config.toml
d_mlp = 576
bias = "none"
init_std_down = 0.0
seq_len = 256
MLP neurons of a small language model. Each row is named by its layer, matrix (down: output weights) and neuron, and shows model dimensions 32-223. Each number is 500 + 40 x the weight over its row's rms, rounded and kept within 0 to 999. Numbers have three digits each. A neuron's up and down rows have the sign that makes its largest values positive.
Before each neuron's rows, "raises" lists the tokens whose logits its output raises most directly, leaving later layers aside.

raises: "ions", "ivers", "ies", "y", "ion"
L13.down375:527512558489632578457509522524480496504590495486437469523487581519544492458447528437466527461532502466528526496523538473458473459473528423490549506547552521519447507486474409537537492406517511482524474485545482490467520503504466499503448533437434539571526506552427471518548544548528464528512505520523517513475464536456552493481469540480533459474479495501525438484476517517492534573427529542496453471548493495508564519545547464548584514429477542430567486468428555519530505357390459476457471496478555578472459515491519488475488513426545516498522529476452518562501538455527517544

raises: "ural", "ures", "ress", "wide", "ura"
L6.down342:527469483501496496570538504462557508520528500568449496462521618467449544445522472466487520473493551419507508426473499512461467561460476586464479501492534504561519494560442544479477506468517515491520614483442545557489519474500475522561530486459479431543447454473540564471551470575568543533421488485489476505509463522483541477545475517509507473465500499500504472474557496521455536486482493533479457483420585477516532509420513483519561479506485493466556498471459470460492492496409455463506482595504533456408511495523514405544521508448410533550526520553467414517495534524466468516

raises: ")", "]", " )", "d", ";"
L7.down466:511471542491435419483485520556533486451504596468528471534457399480474490540523533491479490606573540450531474504552514503531450497466488447466478481461478474510513496471551502491452497451434493501476503452478482561504546422462507467501526536450518564492588499545544468456448508506506475495516534407524505482504540504524513452463506519542504451494451462501504533468437426516506477550544457505489555500547555479548523499495471451497463532470513510595572574517508493482494509470454569549610481473528442488526519486485525602469416551548454482510441548513508480460505482545424433517

raises: "urn", "rate", "ry", "spe", "rine"
L8.down554:501470545521436470465505495491526547526594536544479486525433524472534497525463506435503457470535422590471477542472507538390522514530477510553537439523482529455519527469460500539525489530467536499513507483431546579522455571568505481453440476489513505459509543498522516543549511553559530555460515552480514498488556478517445523539430468474590498545483503526521436492508542531471498431558544465505464479552482531533542455542503421541614520486515498503544530430538527489496466441480482573539425543513543492527591498452502550500501531470467456564460495532484502572573494471449469532

raises: ".", "\"", " |", " and", "-"
L6.down454:473525530475520504459518445485497451539452475492481522528514406513543584489485504569538455581516523461539480539547504530496448444456459495451445514491515532449506444531475487478514480500495475472503486511489488547509546528425472477501452583502516492554533480523529435502500559488459508570582528397469499505488421499539447501460542474549482497530523488468476517578555439502527484496553552466494516467510468463472526557502463539562372583430516449403518491476496439483502468527526420498504502516427503516448570506487557443479578462493419522502490472487488485537537560542501487569

raises: " |", ";", ")", " and", ","
L5.down565:521515483495501423508521555509564447498485419467482526459530387495456586488484466470474530506481539477517496501496536549489493513445514478420522531489471417519471535475515496572485528528467571522538439471469501479490469472469451464482480553518559467464517490518534500460456499462507506494519441457453509508449457501513502430447517554562444486564464452450503560484452459458524451471488460530560566525540405467488479531466476507503418501448505484399465577529478511520491473559593403530512526435543500494546482471428463506448535523433464464540590519542515473474463489520483463522

raises: "der", "de", "des", "s", "d"
L13.down146:605453498493522530483481473616402479461490485442499461512463504501575520468508505577454475540468512512509491533566464517480531487506442524474484464460528535508516499449500462533514532449397502470493460469414513512542446529508492400545478471510494476489559532495513465550447545518489513526489524517479513552475504479512501406458502497463489510573418536520521458451517448522419509443498400454488425432496520574473527492554490474570380435509456469444473484485508543532461514506506534526526477421508494471495508484471484560529444386464495484499538516500497420507565551546508491462

raises: "ed", "ores", "ance", "ever", "ited"
L13.down436:544501495540526513440463499494536554527598524471502524544505550522500483469519432496590558526560567479580540435447517534458532501436570551439516467541469495565553503546529466493492508509461507492593453569488466501438495546474530492596489469553462506478521506503452511468561553533500486632467495534466541446451435585420543545545492487479486423461495494471534495479476467548490533508533539525491626513511537480478513489580462496570515503535548565510458532502519483454491526493499513511518498546491558494457482564542514463528495468527548496522482455477542510574531550502509536479

raises: "le", "led", "ss", "y", "la"
L11.down533:445463503526492501502536505545510577505514500478467451516475538492427465489546551438452524531455464493514541558547460502496495576496529521452467474497445433509523553539517523464485525530524441471521485491452490508508574450512517540515468512449540507515470398489515463473523393623528480473495496511496470462460566498444522457548454479515570498510517481442473539437489590523576508485505510518488512520581508501482526469500571442522422507498498518500512468456462478495521517520398477505454525505583504449535548452481498412445498490491445482487517496487470506430467487470493499527

raises: "n", "lit", "ories", "ns", "lis"
L13.down328:521486481456553470507494506538440475509514532550485511555537630505473539473535502485522563492500525405534632486485512471506414561477482511523488456508486496488539503523433537482458478477494457556496527478434479518495507481427494588442453408506559447468522472500518544493565496478488508461528544542493492496428452459546457484544493512481510465519482488479499531518532520473501436519504547502482523428498497449559533490552545429491552479361463580490515413513550498516465508536514531438496525480490488514448480555509509539470496539598468451470534530457476483528456518543533461520

raises: "ments", "ment", "nce", "mit", "cy"
L12.down16:469439525523493405505571486508528561550518506457497475520546559461475489512509500478429607520508520413444531506538489567543460535504565476440502449601598537449437471450548461511518469456483494537574498566426511545511452521450508583541510504516535509485484552510483567471525529467471451471599549545582523508448554409530524488546524495492552487523525487458499478529526492494454471529482517570516502493470533478545559451481496526521504539502521458512431488501522542507471545553534524514529596492462471508505518527528614513407532534515484504483570521509448563487477457519481465468

raises: "le", "ed", "les", "led", "age"
L12.down286:506451589502458462477497528488474503514566426470446494511568551553514534459518561439527479460482530496456494518485518561485519480533550464526513469480511395496491476548499526570481468538438540441574497490399528505547470542500507511559436544519477595526544450466514541530549425514559510412503525504509526487499486518571511557512480556506639395517455546500511484467513511488469452468527560447486504489496560509434486451533463500505525479467464476529528490497507447530488487495473419499499458530462517518540499561506479465510470485484485477587497505504480534518527532541566481534

raises: ")", " and", "s", " of", ","
L8.down182:470514573536447497518485542521495508459444502484436501486479406509475567476579443490439507573519509556535480478507443462522443473426520457467517498501486545544626560463494520473532569473481503460494492482483436530488578496510452453458496553507446533532495446575510520498492542478584484450494542467540455445448518543502467556510487555531441486494489546492541532476528485478546517523512513526560500527463453463491478512463492461508373480506430554500524532496451535487455446505538563558535431482509509517462554519490451496529514577504463443548598563523515412499491476512459511486

raises: "ing", "ed", "s", "ings", "e"
L8.down211:485494455549485488506494511536553532472535510565486430441436458535528461482567486508460506520515500562468457455560485520541469529474445517495484528527465454482529459516496484489499518526529542491576518565467519490569433582541459534568526478530565479502465464492501596534451541548492446519493490543491559520386554511532424454508491462473512513464532480508418454541466460506504522476451478490486449502531550586428519468546467600503450560489458539555528555421611431525486470473485478477501405575517481470445482583532510538477480521460516492564503521543495491512488486530531511490

raises: " is", " in", " (", " |", ":"
L12.down536:487492528396503465497459455560473474496497495561538574447463442476463527567547432502511492538469515486481471523439521524461459468540543509536485459506487554507459458497428439446405502466522508529570529413460490547479503519474461516488469516467494512486477515457539474531517491495502457490419512538545503543480500506521534472528468552481490512563508523499611520538527509465545494557516510596503485491484544602514476445535480458497469540501591528525492479489531524505561509575530431530476601555495401478472453536394526510508484513463435508495501556535529527579497526535468513586

raises: "ings", "ing", "ment", "ement", "atory"
L12.down100:513507496481550537569491529488467562489568449431469483448424577528560538438512546476545517442558439513469503512486496540517536416484511438466529512505497492530484490506577487513499496450498550492487489442505517527506518446466467509535510493503505494546463467424454524528558572523380465510484607510532489437551508503491534515554548478496610466532539536512485538454560463481506508518492551503584476535521472498490501543532482494521593517434541496476483510446475482559456533530466540449590510521521521534471448572499473532490407550468497463520507548543465554529524514474486443567

raises: "h", "her", "sk", "sm", "sh"
L13.down72:527526464533449496550465526523497491462491524434463522493443557483548476532467526482488429435586453511515470506460510442520480517508469399480508403492401529526510532525504463536443504462531500485496469529541488563513492517461439526498569472562502477447505461553508537490552491482410508489484508459453488421537505482533574565475425470503550455498432524524453417462470429436502560493458464488482505472559461494530531425511495486532590525520536470449442536514513475539438550481472399541539484531415504472445520538486462509534433487478525519572464464534476518468418560525452535523

raises: "ips", "ies", "ities", "ations", "ures"
L12.down349:543542545516565472489491563436514571374561443446448442516440514549529483395440471526501503535482526454430399500495504471436521449458475549534468404556534486547444485469530519458511480491495551477470474518504522460415508554475510522522475483496453487577514490493436520546498479522496416539486453554554512485504482431518566546543589487441485568530548508534525495501503573492544490474493545500525518534561524507486506532495488531467524598474521535485514478519479525567563514497464503488517525458471527534456489521474517506556480539466459459538527559561502555527480519575484496461

raises: " and", ",", " (", "-", "."
L8.down322:453558447443437460462512470479559511489569462553493504492582389457531480486496515571469455512537460503525460557525530489491506494454465564442485470510513432503529548495478485500537457454457523421520484558512510481533536517496487463555551486514498459479463498596521563502516463489512488519496544530514474487462560535565489512547515507549443510492521495443513397519519525418547462498500469452489550536463496449501440499572456516519369495506471554512476500540453566551475470525537492489509525535497485484521396546460519554544560538459495523495547497511522498435400462527519492407

raises: ".", "s", ")", "\n\n", ","
L7.down145:534487477539483561532544412569504529433520482533432526526477460499583484486494505400549476565507587510497450504551467508479480483472496505540474574554503494445551578465520485483588502533505521528486523496500509528447586460498498464475501516477431497543456501504405469535492527552526470533432569505517492490587476513535432535474592526535528554600497451466582499510461562500519491501520480461440529464432492508459580561525450503537517493443479538441484419548489538477431567505498465492492583461500484548480504508498481539479538543441512505554506481501455479529458458490505474485

raises: ")", "\"", ",", " or", ":"
L7.down375:474502474538464559535532435507491461455512519467466461469514438540557522485538496500517532544524571542487514566494487486471426508473487510433451488517584561537386489509495524538524488509552516524450472474466458539437515528468559484512466464534469526527477502533549536567492522488474491487523485517477479506500495442510450453593538480566471390552511458483572441527482453516533469512474456492489561490483512595495495496484544432518462483595571546436495481496555452463531554468543453514484542498519534558511471488416538575563487534524446482485498549542486416493442488596562523476

raises: "ing", "ings", "ist", "ami", "ists"
L12.down275:509451495474530498508459424444508531461482414485467463521460517530533452497565467447458477483501498541513498488487547478475526479509489495477482500454488549567497506496548483442540454493473543438503487524544490441523471530451510486566462478511452485469502428487532524479539551594491368515518504595463522435492487478573506578557399493473463524525560470473453523437583450480457543508483517535556454494548442411493558498525451521487391533452455490520517474490557452459434438587483405503492479586477536537491487559582510468486493518541531513533457491492486555511550517473522494554

raises: "bour", "wich", "aint", "ée", "outh"
L7.down185:439448488477527483470466506411520510525506434553547597506529547520526466512512525426490584458513481410536530480542467451523460526497570492526566400510501485486492458495511478528500471509496461518587529561562560511495496504474522524485462507456463477469551575500491460481480460486437482419535516540503547578542475494574463550475450487509481491528473445452499478485482543551525465462447409465465490594543444554486512474457507504500522518493514498427579512547543482531426493498520483478534552547518485608511426464477540564489466542586550455482484527557569549554539415518520490498

raises: "ication", "ying", "ified", "iate", "ify"
L13.down256:516471477491543507458465502548484477512486548498512504579427504531528497486445543467516465482519532500546467499463571547555503513474485503510530451524551522472506439536501525511460572505517473461491474466543426458543484496536578481523523519545492519533398511396484465521482524504444445468495483442432506538478469410415545561545488490487553526489494532559499526489522521515495504562466482548471493466514504586413427568503528489531609540500520553481483549459475501494490507512492622507450486440433572566471470461501483566428512524474526560479515440553477549483543532545487519400

raises: ",", " and", "s", ".", "-"
L5.down370:537569487473493468514440496508492482453477545426521511513572494495472513486522525518564430535511489566468440440514534481470456519424510453572462574488446499444554588504546560522485476420553542443600437529448476501484482546506490534508499482478518511445513479472478476427450550451562501412520535528442534528450531634537463518460452522517510465531512517474465484558527481461575466482529563487465486500486463457554512546537415465524446488527500532525442540470529478468490462522522460493465455545497466471513427569476561504514480468424451518504481557555588527524509541520473557508

raises: ".", "\n", " and", "-", " for"
L3.down102:556463513505391468530492485509479501527455513486469462529509456474554527490552554547448449572496457506519571548603504501466442436463458521450476581569463516476490453498443479472512512497469498442580460566497403524550568552415457469551450602499500516491543479468552440485552503456453549528613523466478495502505472551555474532477451443541487440468511440469471510591531493460526495445511463527506579436512505501508544502414499489467453532413506516487493467527509520464506474526493490543479509540456508518472539511491541476508498484481455534481516474431494511456516579470521519538

raises: ".", " to", "n", " as", ";"
L11.down432:598543533448555481480537491512525502528494505519487506484485577541475555479456521497547515517491472492558530516499485536485534502573552536464476532540475501478573472528456468514502494511450519424513493451509522526522437437430533444538454451557517553496481536483442515492520515538576441510513480426512562494446468538470464419424477501502478531538493491578471507456438553499430507524579516506505518540527496393602546568487489544471489466542553464502583564539573550464502483484493525474529525517569485470533529504487471503490583475440519528520571569486544450513520567573415425578

raises: "\n", "\n\n", "=", "\n ", " —"
L5.down443:509491509523492495487421486542562421484491522534429533444532418471498487512508496498553413479477453532567449515544498481543461609462526509523554528551518527482546483504499530475481507467444537543477480513524527503537459491506454506541430586529507502512473496489566499492559528510559492543428488417544497479453484485442516488481426508532423536490469476499609561520484525427436450451493512544553512484451526504487448491533499464538509505532538439507487516460474541491557544514499555470465473469547512427451485494521473491499501497525455611523513388511431453531512513486489465479

raises: "ed", "ened", " to", "ril", "le"
L13.down294:487485514513537543487541480533545499476474412520384527485477503444464533436536523473498466477491522417496497447519517564383405513446611456449441499528485493474444535471497391508475487494437471452480547499457472491535561531487541490503480491477507428527520494428483516502521455565540527485414438511498411488495599492520488514464543471521471447521506569545552539482467427456477533462513453550470570521464501459491451469493557557550539517517531481494512528449497507449511515478541463471496526564554553462497561557463521479420507470460530478519520459520534445489484473479565519485

raises: "1", "4", "6", "-", "7"
L6.down430:451510356529559443547538550504411438475560521512433505463526523510544602503468534527523494509481538503533431441542526505509478529466531547445488575524546534496554530518453476518504471467496542525482483548487539489544532519452466513513579527478514421555529489471475523444465548592525496537478478531463514508470540491564433451475510495593432493461488478490573475528501511552550503514555508543460454486509469481540577581465492506495428435470528505501454469508491466405513541476513487543474511442567547475529553598469549529506533459514539553519517525519517478521472503497569438478

raises: ",", "s", "y", " in", "."
L7.down524:553531530527510528531536484563493515514490531525468548510505299495503537500515517476506492534555481520578495514523506479577505448525463522533441497467505474454491496588497478486538468468490532444522459536584482424408453555492475497501531459483502551448448468468484475529510471554486499471503533553496476505460487583497503526472525517495599451503487547450430538422469533497481504521536531551587511428493540481499518525582506501472494557427499447522506541472500520497441523545487515499523559483507471442489550483444517525503574530442484566508509512541497492419438514556511386466

raises: "ward", "ne", "d", "ring", "ken"
L12.down520:510543515461455462446599565539524480549520572561475504546466544518510520466476551518477501463503515479415495554509477486571453517563592536522528507502539507501499476485591546479508396513548485492532451519499564466516553481555431468474443529499558548510511493452442507512477449509568511494530504504511494440465488456524537569502518485495530380526564438586526423458494495542557488502441447489483507502535551523621487564475537485494474520459472527494424483450459486514501575450481454493505499509501503507512487431461498548516414491515428466499498496518459537570485516477528412479

raises: "=", ".", "-", " in", " |"
L2.down494:532544531481476459543554430559503540535504442471522447561517469446560495473540549513486426577564538520529505531560522478515540513506477448488549516538436476445522458438476478452480496508511458443523441485468474568467481566472484504442533521398475515477513511440441419519540504571551483581518489482566475513463490487531523474479528529525434502524528484521584411533428530501485445457505515525556539483502509401471517504562393496505375494506570554504512424542550474453532458523494514568440483498518513513478473507464533507516492504504467495437506571495527445463527491562441526566

raises: "-", ",", ".", " of", " ("
L3.down194:468504481550499444536457442507534416442485527548414518574464501556573483499559458523504485555546499522517516544529522489530474495509557497466446539479566500459493483570552492497448512454502464483490557507424459524454470487518428468548444523500508569544479452554458518502583455523476589491524514474497550528468530480517492487501430502452562488524508602487547471531504483495579518504488506508504484495491476454476414480482532496533434501508493575475495432459481422467510464510467512515440483520452543552520620528465467472570514402549524573551525444481514471478512565475551495557

raises: "se", "den", "ton", "ten", "ce"
L8.down100:479547535551488490506494497577488483472514483482506490570478516484534564424448453456415505485469519525453477513558536468599516538518512512501502482532475528544489532549432531561443457457477533517531485582476464465479473462510483557465543588523593537409473552501499484532394472518522468492500553429487461551478501473485518444393443484505538504496476430455510488461481472613473553463529549477470505504506529513505450496517561512534514479490455466484460612498550532504504503565478462567495449528463518497503539497548439472490484452565482486515504509502564507556493503439531521500

raises: "ment", "ly", " brother", "cal", " her"
L2.down121:436543478463501487464527504516497481499554511464465511519504492535562522489489476443398482486571507545467520592498543513545483454528485517424544493514502452570523425489478580438479469515522521459566437464577496486477543469518446523485453528525540486499496506514510525539517537507472541512445473492497513478504445526440475527513499532388504398527473545488490498531565598472529480445462518490486492443446497515421561508449537553467503471456582455474460539503500536590557500533442570506555500445544479484516514531448560542481470511478512431554452438516491458514480421519482492631

raises: ",", " and", " in", " with", " of"
L3.down412:525547548460456529522502481562484480415507552431486471545514442497484516474599469504499471467506550544485479536560501506556516552524487529485447466454527515436509507509493424550478525411534485464551452493489456580474499546529478503470496525508456585433522511482609462443522491473465499415517493534439460490463564505513481542427544476532502516514523477488532502506525414476500484523435505530493443479484521495529524424511546474489389458528535524511584549457538527456443565503485560464462533510502496545578526493509469585555508459536490510504463511459519543450451497536519459498

raises: "en", " |", " was", ",", "e"
L12.down120:502589505536492473463450493486506489542494515554466502535510385519448549464495492577457527528548445517427526569488493526471432534502513440554388546537463470421524434489459509477462509497445548557514477476465486477481474453447480507492509470543628482544532491460538550583530513550497465455504507397464476461562527512558487521545578488483473510539478493479522469553542504546437550536555476478518503460511473462473448465479428487537470448539507532460495452480515480497500456448512426523504453505489523468504490496551476425502525476444454559510477504504537417493471503569499492475

raises: "n", "-", "st", "ns", "tain"
L3.down361:505514509485507463470482515520507450427528542518447410525495458510518510520553540474499450512522531447473497466511506477492440500522515510511446544528542418445490569493520512450502535493518434540514485461417475521509517444466434519515452476473587502488538481552571559434430573395458540540491521545501524484459480525480436575448537525499511510551479523513485543568516510538551542553505533516509492476518467447525512524514492462536491423475525544417489573516499498531478443526394389481506476472545475534497464512560509508527512480458490489516499467521476451446498594501503544484

raises: "6", "5", "7", "0", "th"
L6.down131:473481480551496512474554448527447537516564542537449423505501490543545584479514571470506468552485532506487506472492478500485489482460535500516524566512566521523569545555482424464491478495469451525484505539510565507516504503414487570532474612477565447542495526521419538449433570579548492526468500503435514477507577543492418410448577461479471512486490475495506481503509525576445538546545575561431427469559485515532534483519450523560526514447461501531544492561479460509517436499526475496466527494471517558505491501483481511516446507513532502483476534520488442457439523541553479556

raises: "d", ".", "r", "'", "-"
L11.down503:482523496470515459486604463485531475443453525450574520505483393573465543509511510587488473565510500516529502492506483574458523497472504514519415574454520492485522536498513481505505502462518546527483515488439502384512382486545503402545511471530503518542521499466442416492470520489515506511473508514514536503509551441482494442487501606500457520533449545503493502546479438548521569508506487506421502468510550499481510508551478485523542517523513527498463466510547490513495565430428530557483538464483439504516544526497473437467445496486464556528422543466482524468503545513509474535

raises: ".", "–", "-", ";", "2"
L12.down470:540466513465459484515470512508502505543493461537477563480472370433480568501486508572540546515459526483506488514553512482543473563470540485439492523530563510505533493472435428500488491541445505496544456486501431475519482524470478464507505439477544451497507462525483524499492468484572496577525468490482600529528532561571494526496442466603527480463518487474470513501459489497469456530433540472444502501470466529534503533555410536499371491508494433473556505526518433469517519468540507455527492569503470420515568522501487535420447393582475521557507474540570457425504554551493541552

raises: "t", "ute", "ts", "ines", "use"
L12.down318:470501536508460526507567558523487485420483522453472479442464582494492533516493517455537472443563563401474524476599521523438477423497444490482556555507546455469487553471464554539527372509529536469499596451556480433446550528493544491519448529522568509547552532534586508538522512516442450542538484505472448486487527540479501502470529490500464496459525467553462500470402479542485524455474530461453478466491496473506551487454547532549497531524412431537525492490554489482519448537457440500470483525526498498457479482516435452463475522453444487561527476527483501476498555435508506532

raises: ",", "\n", ".", "\n\n", "ion"
L2.down164:524523538486493391542444407497488499429557504533471503524491512563554496474519520555477524532502605526474490475571502414515504553445508483485501456478501481416531455495500490511516446415460479501438398515465477580500522474481477482501494491440443543485527453485511483531466520514464529553523497516520563478534494491497487497572503491483485471537516450545620479540474566465485449539479536520465470458503466520483468501521447467594520518530457484510543506510494560462528604520424470502491503524495466537451456470504528498462550507435509516413534556512517428478474510474471477467

raises: "s", ",", ".", " was", " and"
L12.down561:562552510482529538473458512571514527586484488508517481561544484484490507465524477535452451616515439514549478532519492493473466476446528475500467494522488468523543566537437464552561511501517500490455434527458541509488498522566452518491437517502530472509415414565540531457570492524554491465513461513424568499432469513564467464479471511516542543523504426458482511480483498516527496478540558598473507521518519534488476517522461453489384517487543481492554522410507510472496499511511577472396562541469517435527512500534397549506529484452454548514427547564493471541436534531497465472

raises: "e", "s", "es", ";", "le"
L3.down192:512514505537485492525503493509499440486528504535436518491440493429489491500542507458495467548602439445520532544542536450507501469426496497481453436552429470463556438576503558479473509520495475535501456505589525502499536460478462475503463536517462549506582491381558548568535536530471567471402495425456469553476543520546473536450536465460531446517523524518512491535492531511480486410533492561470543474423497464477555463460436464521392484495486475487549468492499503517483490517538500521445463504574498461506535535529521565556487492475489495544437519513524532484530458524462481536

raises: "ment", "less", "friend", "ments", "rs"
L8.down80:438475457434467463495573464477459527459428491435445519496466510449492541523404473553497543517530503474491533540452522478512524464538468443437503550566455466465483513539527461502484445501548497479528547497447563557480537447537549501549467420448471486513555458447518492486560506527463493575544519510480483465560464531437493485605470507472490464534469487538471496441510485513536475495423497484490490477450522476439522504473483478517415554450564516533477544507462483481464503485413436520561485490456499441471477503497533567426495478508452496504572499496502432512562518542480465521

raises: "ce", "ter", "nt", "ces", "nce"
L12.down39:495475489437577556460547459499437522557494519402490511545537555476525498447509505475501495444503509435515570459474481574485510475493505533547518511418559527543505479472499601553430430495548484482532521505506577589579480468494493502505498515445541481477499539504585469545474483510509565513565507528505538552512516515489461488460491529476506509493514531520503522494524517515495501525503520541518488520539512501533571586561529506461586442452432513493477494467537508506501401505408388547534471477472442496515483443506537471501443455518489475514594528470499452542556487524487511519

raises: ",", ".", " and", " (", " in"
L3.down323:506426554506442450560594462557480535519524500489527498500541481528517555479518579509498460579488536526507511499528542548470496575462422550478521567489499475551464465502429478488480486533436615504509425484514445538543529503496475451476540482426472529542490443460563565520495488496558523466631454498501530451567456487557444524473613506576528498599486502505507508462563422535522524492544530506516527558512493508525502499483491536466425484452522535449579476515528464513492525575498442550476542578484475513532537541521532493521518524511485539497536518479540461555458501517560562496

raises: "s", "is", "d", "str", "sh"
L3.down111:494500481456486505438546456575531470538376509492510456467541508441493445410520504552493541513453451524532483510516488521440514486488486440547463478466510514462625576490565507457516540504465545517455523478486498473432557506573475497452503463452558544444538488490541602540545472489524546582477463519478511550402470536563499501499505500437493533555481425492472484461568508493537504525523501517549487499515511480525444484534521492572527493469478578459468499491501551470493502528521509500469457507571447501446554503536488531520427500488471496496486471483468420498521570530477459436

raises: " |", "-", ",", ":", "."
L2.down150:572523475461443434569439464522518510468479455595521505575466516514507480527537571405477551573515528500494421583467462455516435544470495480471436492526532526461522504512476470502525489492510522484512486497540537454524426449449521476524516492391512499562468498484521492500519490466566519501509483560423509530512502566560505428560446504493473528511458543527581459503481476488514461508524495453515527517499512466486499521473404545500494492498526596448509538490491484463487456474504422527477510490466550443552528505537423495543513504507520522512498481497486404411474490480526500525

raises: "s", "e", "'", "k", "."
L12.down99:500529443528469532405553563573487469436535442492432534504516515521494490458566520539547533478427515500471494427509509438566493412446561519524454460530560458517495480474538539464529517476405527532502500439443534523493467477502485511512469572486512516547494526488551497504524542529477520468473528489419502513526542503538453453520511499569531458573474483519571451464458448539484478507498556573458499463525453489454529491606444529472531431494417617479475546496538442476401486507505598479459504468506491422500506449536484493448484531507458529513481521485495490419518551549509499516